config = dict(
    vocab_size=8192,
    tie_embeddings=False,
    init_std_qkv=0.0171,
    grad_clip=0.5,
)
MLP neurons of a small language model. Each row is named by its layer, matrix (up: input weights) and neuron, and shows model dimensions 368-463. Each number is 50 + 10 x the weight over its row's rms, rounded and kept within 0 to 99.
After each neuron's rows, "fires on" lists the tokens most often at its 100 highest values on Wikipedia text that the model never trained on.

L4.up1643:39 53 44 33 53 62 61 63 46 62 56 44 32 35 50 40 47 42 49 57 59 42 63 49 53 48 28 43 48 43 51 64 45 44 53 62 54 50 51 58 39 45 47 70 49 63 36 32 53 54 41 55 47 47 65 47 52 50 56 46 51 51 56 78 52 46 52 61 60 53 50 35 41 48 63 56 46 43 61 48 60 58 42 42 82 44 41 44 47 49 55 64 41 47 46 35
fires on: " to", ":", "to", "9", " than", " also"

L4.up1281:54 44 65 47 61 57 59 55 55 31 52 41 65 33 61 57 55 54 68 58 69 38 42 46 61 43 60 50 68 49 50 60 29 56 53 69 44 47 60 45 60 35 65 45 56 50 62 51 47 56 71 48 53 73 52 48 41 57 58 48 47 34 44 49 55 53 53 37 36 65 40 58 42 40 58 55 33 36 59 44 56 60 37 54 51 34 48 48 42 54 48 61 63 52 36 52
fires on: ".", "er", "f", "v", "]", "pp"

L4.up1953:23 40 62 63 49 64 47 52 45 59 54 46 66 65 61 42 51 53 58 38 60 45 73 45 70 47 56 47 56 56 33 41 30 49 55 50 49 68 57 42 64 28 52 45 52 38 58 54 56 48 37 21 61 42 34 46 45 49 53 59 33 49 57 23 56 42 54 64 49 52 31 52 64 31 46 51 60 40 37 40 46 67 39 73 61 33 39 50 54 46 41 45 60 64 42 53
fires on: ".", "z", "Z", "ze"

L4.up165:53 51 37 54 27 54 58 38 54 28 47 47 27 48 59 60 54 64 49 56 49 51 46 35 54 60 46 33 55 46 49 31 51 40 48 42 49 44 71 53 34 62 46 42 44 65 60 40 57 45 64 53 53 44 32 70 46 37 68 64 54 39 59 43 53 50 40 40 38 48 55 51 33 58 51 38 62 39 62 31 43 52 58 60 25 55 52 41 42 60 32 29 67 66 52 58
fires on: "==", ".", " ==", "2", "0", "ou"

L4.up2064:56 53 30 52 39 51 44 43 63 50 48 60 62 51 37 46 48 62 57 55 66 54 61 47 70 55 68 72 42 76 65 30 65 47 52 34 62 33 49 59 58 48 54 54 63 54 55 52 46 51 43 41 53 51 45 75 56 57 49 37 43 41 36 51 45 49 57 61 58 46 30 52 60 54 49 52 60 50 58 66 47 51 43 39 66 53 54 45 47 52 38 30 55 57 50 56
fires on: "==", "\n", "===", " =="

L4.up455:52 60 53 37 54 48 49 54 40 44 45 62 63 34 75 48 55 49 47 65 50 45 40 52 49 35 58 44 55 38 71 44 38 42 51 47 42 70 52 54 31 56 61 66 54 48 40 48 56 61 51 49 45 71 46 61 55 51 59 65 44 40 51 62 63 44 63 41 51 48 52 58 57 62 57 50 59 45 56 42 44 58 63 47 57 55 60 43 51 67 57 61 55 50 39 58
fires on: "s", "ard", "ed", "ness", "es", "d"

L4.up1398:60 46 48 40 60 50 49 66 52 51 53 40 53 56 73 52 58 51 57 26 57 67 69 38 59 54 53 53 48 46 62 51 61 52 41 62 39 46 52 51 60 50 40 38 53 56 52 66 45 48 57 57 48 51 43 64 46 69 54 51 61 59 55 54 42 47 53 43 54 50 48 52 59 49 50 52 55 63 34 55 64 85 50 59 54 53 55 64 35 23 38 42 46 63 54 49
fires on: "s", "pen", "lat", "e", "es"

L4.up1472:45 58 40 34 72 40 40 60 51 32 39 45 31 27 48 42 42 57 37 57 48 47 28 57 58 42 51 45 51 57 53 38 42 40 60 44 54 60 36 38 60 35 33 61 42 53 46 61 71 50 39 39 57 67 63 53 61 53 42 33 54 60 53 55 44 56 60 54 61 49 38 42 32 37 56 41 30 58 64 23 40 58 59 55 45 54 42 54 57 50 53 53 38 46 37 48
fires on: " to", "st", "to", " would", " All", "ut"

L4.up861:53 45 58 35 43 46 62 22 49 50 62 49 70 60 53 68 57 55 45 43 44 39 58 43 49 43 55 31 47 45 37 55 69 45 43 46 40 40 41 54 37 47 57 52 41 34 42 51 44 49 48 54 41 36 59 55 43 36 58 36 48 65 58 55 56 50 29 54 40 45 42 59 54 48 44 74 70 55 57 50 52 51 48 48 44 53 51 49 60 54 54 50 55 64 47 34
fires on: "\n", ".", "3", "2", "pha"

L4.up2391:54 64 40 62 52 51 65 56 54 31 46 62 35 52 51 63 64 58 44 45 50 48 46 73 56 60 34 36 34 56 59 55 51 55 35 70 43 37 45 63 37 35 44 48 84 63 55 56 51 52 31 37 42 48 32 34 37 52 50 40 41 48 47 70 44 51 47 46 49 63 47 54 52 45 59 54 38 39 72 48 33 52 33 66 49 56 39 34 54 60 49 52 70 43 36 52
fires on: "s", ".", "th", "m", "leg"

L4.up2291:42 45 41 51 46 46 67 36 66 36 53 67 48 64 44 66 53 70 48 59 52 61 46 41 59 38 47 47 53 44 46 56 54 38 52 52 45 43 41 32 54 51 54 50 55 52 37 40 41 42 68 53 40 47 34 31 41 37 61 66 39 47 37 47 41 41 56 51 43 53 47 56 56 31 46 61 63 42 50 52 48 62 64 61 57 48 65 59 54 45 34 38 53 50 54 49
fires on: "==", " ==", "\n", "."

L4.up1816:67 48 40 43 50 45 35 59 49 46 57 67 30 48 49 56 55 52 29 51 52 52 42 49 58 54 41 50 39 52 55 53 53 66 56 48 44 55 48 44 46 74 60 52 58 51 49 58 59 44 38 72 47 39 67 54 47 47 49 44 40 46 56 43 61 56 62 63 54 44 59 47 35 28 38 57 46 50 41 65 56 45 38 57 54 60 31 25 45 54 52 33 55 63 56 40
fires on: " |", "1", "ad", "as", "o", "2"

L4.up1906:38 42 72 64 43 53 63 49 51 69 60 57 42 53 43 39 67 37 46 44 69 60 57 63 40 53 70 41 48 40 50 54 51 39 53 53 39 34 45 54 57 45 46 48 47 30 38 41 58 61 46 39 58 35 54 43 53 58 59 52 48 51 65 59 46 49 37 46 42 56 78 50 62 52 43 62 71 49 41 40 63 34 44 58 35 43 56 47 39 69 24 46 73 46 54 47
fires on: "d", "s", "age", "z", "ale", " round"

L4.up2132:52 69 49 54 59 65 46 43 48 45 41 58 54 29 51 51 46 42 58 27 60 15 43 57 51 66 40 50 44 62 50 65 33 49 45 53 30 57 43 49 59 56 50 35 60 58 33 47 57 54 47 51 54 38 41 36 57 48 47 54 32 31 57 38 45 42 48 37 71 60 70 48 55 40 52 55 29 50 58 50 40 67 41 75 58 53 30 69 69 33 46 48 51 72 45 49
fires on: "s", " of", "min", "D"

L4.up1309:78 50 41 72 51 53 50 49 60 33 60 61 44 63 31 41 65 50 40 40 49 42 47 64 66 48 61 54 39 52 55 31 43 46 69 44 51 54 39 50 49 56 57 52 49 56 45 62 45 45 48 46 53 45 65 62 30 50 62 67 51 49 36 56 50 42 53 72 42 56 48 53 50 43 26 56 37 65 62 42 30 54 41 51 57 38 45 44 42 34 43 40 54 48 32 61
fires on: "\n", "==", "."

L4.up1157:56 51 54 54 47 33 58 36 60 81 45 47 35 58 39 45 45 48 46 48 53 50 46 65 53 63 46 46 48 61 50 27 45 50 39 44 37 56 48 51 38 48 48 50 33 51 46 52 47 29 56 44 50 53 29 39 45 54 47 46 63 55 50 66 43 40 45 58 44 56 46 62 47 40 40 47 56 50 51 38 47 56 65 54 49 50 62 49 43 57 33 44 64 42 65 70
fires on: "---|---|---|---|", "0", "–", "nd", "pha", "ed"

L4.up473:27 40 59 59 45 50 46 57 43 45 44 59 53 66 71 40 57 41 31 38 56 51 67 40 48 50 44 68 69 45 54 61 34 58 45 54 51 51 41 41 59 67 78 67 51 55 50 49 54 53 66 25 47 49 52 72 55 66 57 41 51 49 73 56 50 39 54 26 43 61 41 45 52 36 57 36 61 55 45 50 39 63 58 51 51 35 49 54 49 44 42 49 48 42 38 51
fires on: ".", "z", " ", "mar", "D", "d"

L4.up900:50 62 44 65 71 49 42 60 44 45 55 32 38 60 46 66 46 40 53 42 63 59 63 22 73 46 66 64 36 47 48 46 50 38 36 32 40 45 38 50 52 64 40 56 71 48 55 51 56 55 52 30 62 35 32 54 39 55 41 69 43 63 51 47 53 66 56 49 48 44 40 49 43 50 42 53 50 43 59 57 58 48 42 54 42 71 40 46 35 40 45 49 42 35 38 68
fires on: "\n", "==", " |"

L4.up1323:38 61 56 52 44 47 56 53 42 61 44 58 70 31 40 41 55 35 53 22 40 52 68 62 59 77 56 56 44 25 43 66 64 52 36 46 74 40 55 50 49 61 49 44 68 61 67 50 59 37 64 53 46 58 48 32 42 54 53 32 49 54 57 52 43 39 47 40 46 61 63 51 64 54 51 59 55 53 39 56 52 50 53 41 57 39 28 58 38 58 46 59 37 37 34 38
fires on: ":", " of", "ing", "side", "out", "ate"

L4.up1972:41 43 50 46 44 27 40 27 49 59 55 38 62 47 36 38 61 45 41 42 33 37 49 47 44 44 41 50 44 55 34 52 58 44 50 47 37 57 33 42 52 40 45 53 41 53 57 50 42 33 71 65 50 44 52 59 69 49 40 53 43 49 51 46 46 51 44 40 20 49 52 48 58 53 47 61 34 48 60 60 43 38 67 31 48 45 43 42 54 36 35 46 60 50 54 63
fires on: "ed", "d", "ted"

L4.up480:49 48 57 48 48 68 49 45 48 67 40 39 53 41 49 36 33 48 56 55 64 66 42 53 61 43 51 48 50 48 27 57 62 40 40 52 51 60 56 49 30 56 54 47 30 45 62 46 49 45 62 49 54 33 57 54 62 49 54 46 54 48 61 66 33 37 59 59 56 41 53 50 30 54 59 49 42 62 67 29 52 57 64 54 51 45 55 58 69 62 53 60 46 49 40 43
fires on: " |", "y", "–", " –", "ro"

L4.up729:54 49 48 35 54 38 56 54 55 59 62 72 58 62 62 35 43 57 60 55 51 49 39 69 58 48 43 59 46 51 47 71 41 32 52 43 45 56 46 59 72 59 47 56 43 55 59 54 44 46 45 51 48 53 51 42 43 50 22 67 42 59 64 39 52 39 49 46 57 57 15 48 61 54 65 56 57 56 34 51 55 40 47 23 51 56 55 53 69 32 47 34 39 48 49 50
fires on: "ie", "n", " Ben", "ne", "id", " Michael"

L4.up523:38 48 35 38 52 34 46 38 46 53 34 44 56 61 52 41 62 47 47 61 48 55 39 46 49 61 59 49 31 62 38 58 58 31 57 45 35 43 55 36 30 65 40 38 57 85 71 42 58 58 38 60 50 43 43 51 30 46 52 48 61 38 38 43 54 27 47 41 40 61 46 48 50 43 51 60 46 41 50 72 42 52 56 54 50 45 64 41 60 54 39 38 58 40 66 54
fires on: "ing", "s", "ting", "ed", "es"

L4.up1912:71 44 54 54 52 51 48 56 51 55 58 42 39 62 54 40 44 56 48 54 52 52 60 48 49 52 51 40 58 56 52 52 64 55 43 45 50 37 55 49 49 56 59 42 31 33 42 64 49 46 45 56 44 49 72 45 58 47 15 54 52 34 54 39 49 51 42 57 35 44 25 63 56 49 58 58 56 55 38 41 52 76 41 46 40 62 42 67 59 37 37 42 40 46 54 54
fires on: "s", "f", "er", "ger", "i", "k"

L4.up50:47 52 67 58 52 48 43 45 55 45 66 70 61 39 46 57 41 42 55 56 47 44 42 40 44 42 41 44 70 57 65 44 50 47 60 32 34 50 53 60 51 48 55 41 57 65 74 41 57 53 44 50 60 62 38 45 47 50 46 53 48 54 34 55 53 62 44 57 44 78 57 42 47 68 52 52 42 43 50 48 53 62 48 42 51 40 42 52 51 64 39 71 34 33 70 52
fires on: "in", "f", "n", "de", ".", "or"

L4.up1562:62 40 48 50 57 35 41 55 51 43 56 50 38 48 41 46 43 48 36 38 58 48 46 62 48 56 62 42 50 56 46 39 45 56 42 55 62 31 42 32 53 28 50 37 69 51 45 42 55 54 56 43 62 41 45 43 52 53 57 60 46 47 36 44 52 39 58 59 27 57 55 50 41 41 45 71 22 54 65 33 55 66 42 53 39 59 55 59 49 60 55 49 54 59 46 47
fires on: "ed", "F", "d", "ad", " digital", " due"

L4.up89:38 45 44 54 39 48 55 51 48 36 46 36 61 58 65 55 58 37 36 42 46 30 36 57 40 45 60 39 60 59 50 51 41 33 48 56 39 54 47 60 58 51 65 36 39 40 64 44 48 52 54 51 63 54 45 57 41 35 61 59 48 43 61 61 44 52 39 29 42 43 62 56 49 50 42 51 43 50 52 57 43 46 52 49 50 62 61 45 41 67 58 52 55 47 52 46
fires on: "ed", "ated", "d", "ted", "ified", "ew"

L4.up1877:46 40 69 56 60 51 58 53 58 65 48 47 45 58 52 52 44 35 61 36 53 43 64 50 60 59 62 36 50 43 51 57 55 30 49 60 28 37 51 30 46 50 43 37 51 53 60 56 51 48 62 42 70 50 55 40 51 49 42 57 37 32 56 41 19 52 47 35 60 59 61 47 51 50 50 51 42 65 37 34 53 71 54 43 45 50 43 58 66 59 55 64 33 46 46 66
fires on: " |", "s"